Weights of a small GPT-style language model, trained from scratch on English Wikipedia: a variant of Muon for these matrices.
MLP neurons of a small language model. Each row is named by its layer, matrix (up: input weights) and neuron, and shows model dimensions 0-255. Each number is 128 + 24 x the weight over its row's rms, rounded and kept within 0 to 255. Numbers have three digits each.
After each neuron's rows, "fires in" lists the words (lower case) most often at its 100 highest values on Wikipedia text that the model never trained on.

L14.up1568:104144101113127123111120155169104148083139137120155135120097123115182140129172144108076138111103104117092159114138161138161084078131133174103161157096178127128131109121121139132151176123075156099131125152084143150111135077155126106128173128130117140095133100094118160120116173101100114176136120129127132129135063103117113161150126121102158095140146144136132152162143144139118118081131156149164121115129115109164164099113128126110135109113100133150103192166135145081150117174116097122099127185139102109133167104101139162134115135143100143144106106111134125143152111121092127146134107106140177097112094106130140130134143157107113148116183106094094158141125133124135144141167133127083181102135121140128145148110106134130162118119145127136103159111109123131119132132147140
fires in: "on", "out", "under", "over", "off"

L3.up1069:185126132127115159151129178128157123157109115145135090130101140129119121108130148092100134134130128149127100131104147085132158121111152118117143117112159086094132141143123102123077090103133155145147121130117164098180085092137137131101122085133152142136128149149150140134151142081126155113111144156107145164099102130137139130135123116126162144113128124107156161102135148094115086119147133152131168135094132135100146095130145173151140143105129129109134068126131137195108117134120115149162160141141128202071100149111088124193112097118143109118117153129146127153093149143136127099100127119128156122171093161136136040138148104161136113116150114109092134115157141089155106114136111167130113111108115134158109114115136130125110096135152101124092148105125126066117113112139091
fires in: "has", "have"

L3.up1335:131121087107090108147114175095132153088104088158111148109162131172164167100079181128128118089128139121144181115137138131145168119123133150080111129141155119101160096141125126106140100164132122185141089064137110133124136127119097114112121130110137083110083138127113121158138140159139092129116138154110100116137107147123120149089057128135186151139109097098149116079107155159144092109152148115151079119135158099128126112115168120142111122107166112174118096121136134143181123120133140111130116104112122132141127106128132155138128106153116164110177063095121140141145120095142118113129130109151155142136133131124143099100133155117142117117143140142141123115104130172152132136125163111137124139101169142106099129120159182108119145117138175139136131105144109069123142121156115
fires in: "was", "until", "village", "season", "had", "but"

L3.up289:126109129080104140124131124137114160097124107163094166103130160156101096137137108137113115136129120154153117129110151121166112138139056130091111214090127118150140158134120137107142162173161170128149104134134123122162153142135113147126163076152122125120126152102119126134160126093110106144144134130137138079116076103119137138092138173125145163142141153126151090135122143162140125134093123136141152159086144077137126129103119113081136116118142096148121113128106063147124113148133095127149121101120122098124106115126088140127117107122123130139118163146118102112103092184164111146136124147137130200160154131147126110152104131160143120139124099109141125165083139096119159119156135136170131147085141124143066137162129160139114116107114107103105131106102169118116183153143152
fires in: "people", "italy", "york", "de", "government", "singapore"

L14.up465:098101064173119106111170122136118113160098142078134139127082144104115123179098158143155129118143115131102148132170114125131159097081159118103105113139096159082171147118119140136149172136137104111113103166127139134106168121149142103103196130133156145197140160118128102128137154151120080106134123127131129164141141130124154159106159132143121144138154141107123068177112113108126115129100135172114101122161138124135110095096172164109138136117087156129129099140137087100161135102132149112118134113146139130113067154137118120116123125147122107167151116160105145143123122107118170139170110138109063123135146101138141102099153164084109090131082148125119149165138169125109128126114112145129124142117099145098128119098111092142135163116133138134159106153144127118109121143110141
fires in: "his", "s", "her", "adam"

L14.up999:105133159147150134121083125094113135138111147101113097114116129119140151137133161145136128134148155165175151085108166122150076110109141122112111144133099126122143133139147129087168112120172170146106132142186080127091155098159105072150139140109178124102138111113152119133123160123127151128087100125113156129161162119120109131138127146138111138092119086129106190103129134117147105109102110147148093117140137115140119153092168150132099159138096139113136122139127151130149138111128137132109120070134122145122149113138135139130128121128087146090107099119145143147135095132112144099144119110157108090175133112137120122116173148114175104135118060088079122079138099111157117129152140186110119133173132127139126122112148119106181168171120157155141148063148106120130140090100146
fires in: "is", "was", "become"

L14.up1212:101092123112112103154145127162104138162107152097116094135118131136107134129139140116151145113099128136110114152086118149084080105109119106127094113122131111151114100097122146164106145126152127097146133179117149142102166158166110139143111125140094126089135134154169138144106136131154126117127182150095112150136143130099125146094128132135131096128155109128144136141154136124121152126099165132165124177123112143148092135128140110116182094173124100138093150146172134128140086172097131132128105140139148116120132118144094131098152127149128099114085090115129143119129146145129187140165153081134125184129091147126146126109140125088131144158077155072130090130135087095082166089163117193148127141144112142093088099111107108108095131152129123123123135197123148099144112101124111
fires in: "as", "software", "so"

L14.up656:140153144114084146123118139102121145121143141145185151158132160158156152127111128103142065113111120080137169127122125128183105140135155122113107106112118158123157169097081166174115124140126144122173113097111169118126132130163136124103142117154116123101130104138118104106090143131128086120124111081136125156162173119126120125178087133112149120119117120137133133143139122104113096105094171120134161137130114106122122118121118134118164157170125104117150110107157140125141117081134163164152097173089137088109164110141142151148101128120122146130123107111124123102148146158139100152129095151125152095143152140128109074129131156105127124122188108123092106100141154138144147129143117130079103088098141167126135157061050114129135124130135179125108131143169128124147119159082109
fires in: "on", "version", "release", "behind", "off"

L3.up761:152129167120119123121137131117113179144126138133113075100098088108077133137134123104126139155114097100134141145136114150141128151130139164147115129134119131129094165127189098164140116062145146140176101127112127084097132142115137104114147132144098138147068143152150170148123145127109147124138138137125146137135108116125127148133133122152137106163131177105149092149050142106137093093141117119104114141162127134143134165133096131152148131118140137131140126124099124121132155129160107122156131094146117105118081095113090148151095083120171124122175142133156098084144140145124135179131128106113129183192139119133112143109104129099129075119140093137132132130100134066105140121178106090178145069103145115155102117103122126124145143140109127140119110097132138160090108132109171
fires in: "is", "country", "for", "was"

L3.up119:130118147120134120174122112106116103125122114141142127116106151136137165095123078150128105098152112134163117158157118122063150100111112117106156161120145136132134135135158137089129139163122139136123098134125120131123145138108128153127157146137119117147111128163171139149102150120146104101165157156152136142162121121131146135144106149167144082145112171108079137174076142126102061146115135110151113130184157137140099101175104060145162159148125181106156161131122076140135139093134133101121131079110178136100143102125143126144130102099147107140189128128116113145122097093169059160119154136163099112140154139112141106071109131133138122129115108078096117152139130123173130156139120131134115093115142082103159138134107115118161106145113094136133136133125130107122127121123093
fires in: "are", "for", "is", "association", "avenue"

L3.up62:122128150085149146119107119102104171179163093066134138131155123135113104131119117120108108113165128136129129140132125056165115142169086141124116139108126114092133113150120129114136105121142117151131135133123144114135094121143120159133100103123138115088143162131117141136108130129129105108173126127088106142111077114122111162183098148122156102132116124145096119092100116119104116168155126159165157143087134138123063188106128126114124117095169168143136144145137104150153149144138180124143105114090141099116137111103124122094106102112126123091097149141067147116105078146118134136145145150149174164140116092185130143132110112120160099090139122119166124158100128147159138134103181126080119149151141148161137140167127142131088108112126126108169100144168096139093114132125144
fires in: "the", "de"

L3.up1371:108125170156119115120079117133127163157172123102152097084147122089102128120121154121125105142125157130103149129114131147125115121165124110112123151160141101105142119118109096111162130128143122125128167156122095149171142131092160121168154152163137125115134097129152129163109128135134117121145101149110069099108097066107152121102129081124131176095166137100174144117136137125091136121170096151103114103133126145138130126111156097106127145175151134148116143123125141093161127100101108120179130129124131132119141192134117145127137084104131133139115163119144092186123095164101108129082165082140106143147124129117119143097114133126113115114146105135085113171124090131158104157171129117139109119111169107102091107136201078143150119122125123103119128132166107173131140084139142
fires in: "are", "is", "been"

L3.up1033:138143134102127102135123143139127171113121136151144119138157125124121199076109105101171112124177198146151099130156174179134112082157076116132153122130104137118122123118132125095112136068185125159150150137126139143081104122134153116113133138148113148119128125106171100152149147139116110140134149102118131130134125121096128126119106097115143157134130150159167122129135168084130113160162117157161078145130122123161113144096079173137131132111089097155078149155110139161138125094133121136104136151112123112127138122139106134144127082128138094103143091121117128109128090119121153146117075083103081144151172134142162143154130107134157131116112152100098121111132120124128149154136163103158122130177116121132119140139170139129132153167096096151133125070115110134100146091140162
fires in: "also", "and", "is", "language", "they", "was"

L3.up1342:130160159172143125128100132115144149134142132142107143066140116118172115096098147109121125134110158125112137148172128137125080159118143092140110111120111119150167144123133115148126118132103160138140132098125139178103179160147078119140104147144135131105097112091195130079126159142134147150127135118133138166111145131113160072145158129119169103136134133122164142111157126135149112119125117079137143100114140143096110123130125113117124152099127133165125154099118138112155169117126141115089124151157105126131156090136080138120087103199094143117112119105151168136096109133148108108143135093143145114135108074123113124132136167135124079090133072115090099125182120136096163168137135124167100132153154093102114117135131153132080135158103155138099150105114144112076139145109162
fires in: "the", "was", "theatre", "andre"

L14.up852:123102087175085131116117133147162193123184132095101135127118199121127143139141124132108117170123104126120152147126110129117155114095102150086143144120158109161130108100091145115168142123114155112099144118110102108126116148151116156155160110138121125139124101136142129166153076138153086128088148153156120137110121125093139090099133066134129094152092124155118129109112122124180088066156124183144111121141127134134146154130059155143112126136131141133135114118112101056138106123135133113155133129117154135085130144145163124128115071120135162119145153124136129142116094131102115118080099119151133111134108075135133128167132099113156146152155140153141085117149147162140145160172131104122112151118145150133115079104108176108097138142133146137150130111113141129123162137105126
fires in: "it"

L14.up428:090145120132104117158126129144162145111101105155109133111126162136157181137136120124132148092143107135127115094120116137125116136122157153115138115121136085124169107130110174054148133157115131116087117172135167103113165168154146175129163116135099148122107128083086164166140133133105133120093104140138102125157149157104147126116146125174107140108121143132178091153070122118120119115131127145135112146131090122118132126108124125149138146144084107174127138079140141103115107120111100118158119128153144147121105178128151145144104150128128090150139135088086088133155205098133172092120143097127141128119147119125133115092160116146101155123138181098138115126143115126150166141106102107145141136168116159107145172159105123133092100071111122120152096116116147161116155176125124
fires in: "an", "her", "this", "in", "his", "label"

L14.up1086:107114130090095133148123157126147138119081148093123155126138127129146112101116123110145142124152107094169135122139161118105096156116124098130115142158089116110119154070092160105110167150148140128151121119127085136131124114117155142164137090130151161034138116140116130146140155121147149153109157176165140141132117098157121117128106115084113146137108133163105126067153095092121128117127144125153160143088106150143119143150129142152150106099103111129151158149143102138095123132128143121083133114133098120122128114094142080148118155143113121095155091147116109156098122152133133120142085123108150126106103129127170117099107164097145146148149140138125102153124141141103143110149114158112135157110183191096068074085151156169144160136119126148126141135139139182140097166123156
fires in: "as"

L3.up584:131130141122126111132110104135168119157126129150106158088120161111075136135102113084110082140127160123120157104105156130162130135099126116120129124112151102112136091124087096128107123117091106145197123102145170178114088117134082099114126101123114135161158112147166156122145141086179132128134136156093132094150163127116126124113148123131102150165132112122156124121117160141128135153155116165139115108080111092107095147142111151143113109123135128153138110120135141140132164121109140133124155130083080181132118150091111119196151104119115116141144079133156107140174120147130110074154118132112135155143155106090111114124130116157134170126154127122092128113126154117108110118144068126176124119177107146166115105117160121167103161127155143142115113092102125108129145090196127
fires in: "has", "have"

L3.up977:130101103115098155145148128104097135148138111067114141115160109098154143151124148103123129116143094114149141141083147120173117115148118129109131124114152120102121129158128147133144129127124156119142139160160129095156138088140119150105129113102153143107132107147131183131113139142113160138131126116105097143139145130091129147148115129085089106162147147062065161120095140118143122141102200142140086060127112131160104141102144107101135175126121165162146131104133098119168098100113142167165105108167101126125127096133126123116103133117144151153128134119150078122149137119095084104102105131126135124158131060155159151100165162107126129164128128142134124118080185099129123109124116106134173114140171161111157128123151150120079124120159110104146115117148171153153143118140165
fires in: "not", "goals", "first", "actor", "actress"

L14.up1112:129143083143097118132123136099149143101134130065133151122132121091109153158159144098140145115138136165143135149154140085119102123084113172096149124153099114154140169106126121069155103139137165198161129143072156152108124147133128129167144176109118144085085184140097146149105151088117167124127151149169138071130083140104114155131151140137141111147083116130099136103157147140146095085119131152128152159141155103107123129126146139131154131122148135158133130121114125118115110151147126135095163135120136136092194138141135120140082123098139102140141108122117093161101149146154157111098127139143110115152127104124130142153129169133141114121130101155081110133105129119120143192115135128129143182139087104133132141088133125144132126186087097131134112092106132130115127128102113
fires in: "is", "from", "their", "since", "are"

L14.up1781:101182075117094106147132171142132127127088104107105143157122122151138170130188103113134124105142129124101121156184143116097086089141124143140116164128136061114113100124105117130131105134146158120121109142187113124145132111153125171138128119151104115115110108128136116176153137126148158119091169124107141093106125166127148125133125149149138121088142173163131139095163127131149086119166145143124120107081120155130138118124127131112125122107123081147156171119098126108094118097094144097145138109173109104141132148127118100106131126126102162117120124126134140151131143150173156114121125135127148122098075123128095114105114142156126123154145166139117143138148073108087136101152097161169153125128156118090082135131141165150117130090112139110115102132188102202118123162105112
fires in: "to", "as", "which", "that", "when"

L14.up490:115134125128103100122125149074131139118117128123150106172094074128148110120140102156138145154110132144128145149157133108106162136139114136130131124103138154100132117152144159128091206128098187141154125129141110087134115103107180097183140135146122124070146143160173125135162152092158116143119125136143137182142117108111148146121120078124107152114130086127133096129173163118099101131138118130137120130153127126123086147078157139140154113099113126124153142174163151115134113095134150111103118106115133094168145142099147132108177160100095123169128042104129109171093128094114153156137126125130130084162123132148124124095135163150093161133152132127097122119151145155112142136159078118129090111128151133126114118076143100101121101164117109126102121140132140148141149120113135
fires in: "by", "for", "as", "assistant"